{"n_layer": 10, "d_model": 384, "n_head": 3, "n_kv_head": 3, "head_dim": 128, "d_mlp": 1024, "vocab_size": 2048, "activation": "geglu", "norm": "layernorm", "norm_place": "pre", "norm_eps": 1e-05, "positions": "alibi", "qk_norm": false, "attn_scale": 0.0884, "bias": "all", "tie_embeddings": true, "parallel_block": false, "init": "trunc", "init_std_qkv": 0.0235, "init_std_o": 0.00525, "init_std_up": 0.0235, "init_std_down": 0.00321, "optimizer": "adam_atan2", "lr": 0.00087, "lr_mult_qkv": 0.4, "beta1": 0.9, "beta2": 0.99, "lr_head": 0.00955, "grad_clip": 1.0, "warmup_steps": 568, "schedule": "wsd", "decay_fraction": 0.592, "decay_shape": "linear", "final_lr_fraction": 0.0, "batch_tokens": 65536, "seq_len": 256, "doc_mask": false, "train_tokens": 320000000, "steps": 4883, "dataset": "wikipedia_en"}
MLP neurons of a small language model. Each row is named by its layer, matrix (down: output weights) and neuron, and shows model dimensions 256-351. Each number is 500 + 40 x the weight over its row's rms, rounded and kept within 0 to 999. Numbers have three digits each. A neuron's up and down rows have the sign that makes its largest values positive.
A block is one neuron, or neurons of one layer that tend to fire together. Before each block is what it responds to, as a language model described it from the Wikipedia text at the highest values.

Quantifying determiners. Quantifiers and determiners right before a noun, such as following, no, some, first, other, various, or a number word, including split pieces (se-ven, an-y).
L7.down260:531519531527510540454529554548547412451538443464491593516515495516439540535556470516459505466486482559497559454493494523550472501486444496432480486576463431456524474521486557485456508515528480514532457476498570435553430527536498499519442500473560531486504566443484527541496499489562505444
L7.down475:434478502464515404521483463522516459480476463444534536454508470537507537581542521477501450509509516460553494467529542460506480486496492522476429577450470471460476507598459510477551512507474455521523548487498498511462461543516538487549441482516522484505543535517534597496487502498546529524
L7.down668:538569454459600431449500450555514496523511473544554499515477477520497506500480478485465537531463414536587403497491533513525515456525453395463512481489518474464514454498449504505499497436400510524520466569491459562598459423512511467529424529499534467484510517504468469510499520484510487505
L7.down811:413466510517463555494484564541477440473431480516447539548443487418447483441439560550481507509472539492502472477520465532577510556581529499480521499480498546522468518481448509505526508451485459462549483474516533449485554480543490549587506470540507480451434487551479419538482494485481589469

Blank line after tables. The second newline of a paragraph break, strongest after wiki tables of scores or results, just before a new == heading == or paragraph; weakly, capitalized first-name starts like K in Kat or Kent.
L7.down64:515535487529465519524480564398530504483507534420528437478541501475473511423545560505440523491553535416425502478570570472436489550523562504524511522501537504527578462493527473542477461491533506523536475422532469468519529459431478510491579523501439478446456503462504532554463445552520466524
L7.down760:468451535509478529462520461538484505440517488528539455453465493484514494469567540519493537514494466519500551499496553532500511462495408529546594475565481430411515477470409446494515558465524494431436511468470476509614537511504505523470444583480487492495547531495499467499501459534463508481
L7.down820:571505495445536516502447427615582466548483525525497523503470556484541573483529473472531547472508492499508472474510494508476492422530495442473583524445451546524425455491491520510500493455494497498408581545557497550495503509444527450424499454497505512580449559543468493492475465480544462489
L7.down916:505442577492561568500526484509488524483422525458528494426511532502543462498517481479502530512467539394475528526528463452546445435576481516504559511576521464506507551500469490487527536470535499517498570523508497563441495540486548508554452506520419518441506542428489556578476446489500474491

Head nouns like "name". Fires on nouns and noun word pieces that head a phrase and take a following of-phrase or name, mostly "name" (common name, the name Reus), also "course", "round", "album".
L7.down114:510457492509519439466523497512480500452446507472528498512498578446520498420587528476500466584544554527494525534555508498465501466464495507559512479417482501445495517448482528499507558469571498376443510536522503462441487500457505395524537579466486444556470553551448515589484484536462578455
L7.down222:496554523511403499481512533506478530514498495484575478474502533525467514518448452411489489456527441572466513444535529529520483495481553566412488462491493442547498480470467543504498450523508456500474483445542513508583520478502533503448497542560461522559497452472500517473503537505540418513
L7.down478:432494461448592474523478542481481481480534472494522471513493420509448565466501541472516487531465490543489481476495510517532525504506509457504568531449468525475483405444479470556530516435491467473486466490540537491514537497490478530495464515502516489428536533487546479512488469430506506537
L7.down1012:490542449502510481492482541506518451475440515492527502469480483510512465500490507523530518482516502519581539505492507442501470523468500464467499482431524445474505559572451457463403477508548541423564487522577543542558530476518536490488463469543548423629498537544494482501540473483590419486

Mid-word fragments. Fires on word-internal pieces after unusual splits, strongest on "ul" in sho-ul-d/sho-ul-der, also f-un-eral, Epi-s-ode, La-n-guage.
L3.down149:489492536519482518497471455450514493521436515504508473535433594575435476491545401475533472424527471480393535488438563522454504394554457519526490540464480471484443477497461472511479452476525504530468469511446565465524566571491497531516538473474445454537461464472457475525487556520488462498
L3.down196:506481486549409512504508559505535500523468511524577498518519519546424455481535436503495474515550496462446514552522509503515542448608516487531473535602492438514458563548463535532538479547534494519504491516493555561402479496446395488423533577560433462490500454513530475452448452530493551540
L3.down527:471469442490538469467532494427488470566527576468487589526524529452541529508473468568507464542548481472574472532491538504533521520517578483498434574476535496513539471554614524434529454502484501545554454518531483491549505452560530515595537483494534477520514496531485458581464516500571532479
L3.down624:499505527519466512404504559512492576489516519494457515482540570535504459536514420567530442488486512527494501501461449460494472457569498478549455518517461503502510540521527624521461529500485522450523525518482524450507494509430460523494482509525504537513543481471572446475513580465463515506

Word-completing suffix pieces. Final subword pieces that finish a split word, like the e of college, d of Field, or in professor; also closing quotes after quoted speech.
L3.down291:556497472460520550516445449544504444492511477471524454497540465469510515453481561483568504482535513462442509528559566489531444562456483468446405542499486465468461405513440530473437482496500509521568548437512520457494486483531521480473499624540504486577467541468501505495500576563507550475
L3.down557:506464530502479461493558441528546479517479524553495496482499488558506548430525539527549524487557424487403543520499568485518521512536497519528540556527442540490446561479454493496451525542513504490540423478528523511530472598461483563555586415482464443459445463490426521503525471497512453509
L3.down673:467440480465529491579530525489492525540503550452473548560533463502428524555489512447530490566552505445486516477528503529440467456452558479494504472486494469521550503519551585460512506494424525536470471450495517480458505493559508458481446515530515501409506531510602555478425533561551494570
L3.down980:576499502504456460516483439537497500527498524559539470486496445480476524475524526450421541527446526458569490438412558446523534538537445513520520444463557490510461574531499504491509515521534406495489458532523529544521474440552451542485590456521461473518406487549568510468481430554562470542

Possessive pronouns after prepositions. Possessive pronouns, mostly his, her and their, after a preposition or verb in biographical prose, e.g. in his basement, won his fourth; rarer word-piece fragments such as Gal-ve-ston, organ-ist.
L3.down120:542493547493525504479512529502507434439497524517495503505539504503496465470428477623541420456507478533517581555558532569518496498459456520468516514464474463439569529538500432461458499581471511454485583488472463500496494470462472479495456536456576497505489539446444500511467480550450459433
L3.down283:482520466484503386542557478484522476464524505420530573473532445491541435480494539549511517484445526478468527530528533507524546524493533505452501477507560547499540471508514465508521496520470531521481504495573561467542441537453509476510463519507479564485527471457484515469481524505498510543
L3.down323:493459594454586520525492548527424489424540502480499484501534470493521517500499483486438434475513509498525541506517602498463428487459476530488615481469492503486537480531483456499527427484477507491459510442513487487493581529493458462481468492498554524603479442559458506504480512497442427519
L3.down431:519449472447533433572529470575548469548515525475449450478510468473466515535532461432450508445453551564512515497499485473547500485504514489488396497481572485533489503438494548564489516575527531521513451558436488474546568500544515554522545496519509477547516465463439512541443570536476514504

Naming words, verb endings. Naming words such as called, named, name, nickname, "also known", plus word-final pieces completing verbs (-ing, -ed, -ate), as in tagged, toppled.
L6.down468:534470595511422459425465556487554478525453521560512546494503531450490472595523468561584474478476458446588565511568553532423514469498491515538478472515409576516576454449570470511484455489496556466477494528508548469477482489438484578444504468473590480526531520513487507469456472456468471493

US abbreviation letter. Mainly the S in U.S. abbreviations (USA, USL, USPHS, US Indian agent); weaker on the period after No., mid-word pieces like to-ur, capt-ur, and line breaks.
L3.down78:462398487549555569527430456537510551502437438518513464486497486494472487482521547478485507558526443514531546527490549501530431571525516453591485474438491531499430502531497429449515507473535544523491518478509512579481506478408453419467516498507524495479509561540509447534470460508528457549
L3.down153:501505491459513528504421528515484488486474437534500544523499526504517503506584430433497521482517466498493514484471510465510490530508395500538457595520532564499550474547482450502545540502509509511461473487489549528583509581571514534438579513506451475540453461512430418514506576469398570557
L3.down674:507581536487492428420492453530506447503452476485521494465548513438534515521490489440530548507498528505444574554499447492473533587527474506495480496444518537429513491482484472545447422487562442500485450497519532544498518502545504497450489529453524503532441476508503476434524464529642473508
L3.down800:431476536449498533508444546480533548486543464488502422418567531510537519490549447525490484452540494554457514511416544490438492488489438540545508486459555479521490429492512482521461533486490477482468535558513490543457451530511470454483601455468420524469458476519492510445555485479527574535

Paragraph breaks and mid-word pieces. Mostly the line break right after a period ending a paragraph, before a blank line or heading; also mid-word pieces like re-g-arding, dis-or-ganized.
L6.down734:485463508525549493419515458494470491428420507519437554496497500497526516501464529546504460531522499557445551536470503517537504552584527496502619502532481483475450472489481528513556531506466461437455551492481567505493481483518526567442510502515523511513483503488498493500458485483488547482

Block-start boundary tokens. Line breaks and opening quote marks that begin a new block: after headings like ==Cast==, after "as follows:"/"include:" before lists, or quotes after "saying".
L7.down145:542467590486469489437488508517425546466563485466503541481514467479517445465466410438451578518482511552514431488435440465489507525515455572489426478569488578590481491413450475531520467491517507531524553513499501551485551521505488491556530373521461450555534494498500494482497480512589480551
L7.down226:530507454461543558454547468454494490423552467524501463433488546439527445550497433526496512567517469456539551467521482525560456515446502480480541471581496439578521497472561554434432565532559495488471488460544484495529479522471503495441472515528474546451407475473456485424493491505486495422
L7.down250:512482444441547516456585451484444517496503521510565495486528513530456477537516398462495504462539444418545518407477481525490448516497460512495519524593448517538485496492452450523502588503573517447564469460531542521530512520495491498465584498517502576518547496526471496497531515541482486529
L7.down732:519534489482480552510573535465457437527552494510473500506518486491550516524536450527538562463479507459445495441512534514540451493462428527516540511608518495589439463424498507531483558482568512545505478450495509459512511505485440508536523424561477475602497468535478488526569462584478556455

Word-completing subword pieces. Final or middle pieces of words split into fragments, especially "ing" after short stems (K-ing, Dy-ing, anyth-ing), plus bo-und-ary and po-s-sible.
L3.down59:443479513492544520553507495501555475531519517455395478553465508487474498543488488446510604461459556418520523574564473501475523531506503510508496491506457487529533444458489482418504497465462454459444488404486546533515493536576452445497453492509485476463496543474462508432538551541532434538
L3.down585:443483486458560467536499466569545467475526504501493459385505495543528524546536439472541514418408503510543468504515549582546522520475557490490499562442496483427517462469439524496497482619482496597454461434534463529529423519456436475500511561509504481479492494502530487536443557517514500520
L3.down687:507508498479495505433502504541485488514501491465556501457514524459536509525527464486522494511455489491488548543525475510535531482456556486534522528527492522433493487517511388502494505474469414518446447512548561491454544486448498514487520558553503540469463438442453526522534557456538478496
L3.down990:421546480454462452471512477506465513482494543536500550423510553473495517514554492514535486555492531512508550490459509472504574571419529504520472550462478530509425563494504477537481529575523530501488505478491487446500478575525472538429514413494410436498529435486489460479525381520532474536

Quantity words and completions. Final pieces of spelled-out numbers (e'ight', thirte'en', ele'ven') and other quantity words such as two, several, many, number of, plus digits within numbers.
L3.down21:504575447495504478511485464545525527566481548417503477540525487491500486495491488541482502516451501482505508489547524549448542432464431522514490494527484545532497496481537532467550494461492488399467484482484533502498460511466461434475505531527525496539479448546504493458437512457478445546
L3.down135:506495389507506527475479566484557493470494465509535472470467427530525567504500517528496519539507510494540444482495527474460468502491549519497487506522483504544549491515504490471510461477544572509471506538531485451432445518476417580467522587590559515454520498477558535479490521546517506440
L3.down209:400458425503616525447494437477543479464526465486450491527556400470527547533499537537524484435482518532575469399466501486462479487496479503555540473569511448582506494504487524469511506512578497460519507488488479458445536471402495453493491553480577472656550518478482484502495498502500543538
L3.down945:432481548504588517487522551556554432527420397504512483464507495531477554498549491533481546488486480468428480501463507380465532540451527456505562567585506513537517460472485543556497451467525491428434509511550505549498458523521547397532568549533520471546545437452481589542526495564539470498

Blank-line paragraph break. The second newline of a blank line in Wikipedia articles, coming before a new paragraph or == section heading ==, e.g. after a short description or caption.
L6.down758:499469533535487431551483491507554500488401565468540408431461490517522435494514472545480534479501498437408496522539502561549464467604512533461561548556487534544489494505420533562522426442444558514469519422512480507477445528497558445480529507428431482533418467466488446529496474539521484500

Word-start subword fragments. Opening or early pieces of words split into several tokens, mostly ex- (extremely, explanation), im (Timișoara, simply), and dis (discernible); the rest are mostly name fragments.
L7.down8:486522473491508574546486552499511486406546461545550488597613528487481431409425547508532480496539435533445569527458528459501490525557497483563469485505470520579522428519523501466578538508539445500451512495501527460566552410521496541486516563567457555486542500475524498521514404523428534515
L7.down32:461479567490532484478446557440490545419456391483518503523513529496474565497543582459421490456488435447457485497503521524513552480497465546504460450477460473489522441468515539521510487450533563552535491466517509522468476489477447431502403605516574503507576433489500439533463515504479454441
L7.down512:502541510466566498551467543512474534563533487435440557549504542477488544502528436547567507407526548467494453444451501594406482496496527517508432500504472539459542556485429571642455469477515575497497462560531450461493453548472500481489439481513494427540431481535490485458483478485521505461
L7.down666:504527494482522468510460495507532610534459461522484535519569458539423525496506625496480502516502492500506497468469566477536562544478478513504468477504417462456515485488575552482423437472452527534494575451476467473482475503509467491492545506457524554466458498504501530499539474500530566572

Possessives and word fragments. Possessive pronouns before a noun (his, her, their, own), plus opening or middle pieces of longer words such as Her-aklion, football-er, pri-son-ers.
L6.down566:428450478529449431523489513530539480445516485428510448528527534499490537524511526513529462526515454477548573499532478478469532505490531467492517546512490550529464464491557524517487463507541486538574525460443527519541519497460502535452484454476536515530521473560509429484553523477517468514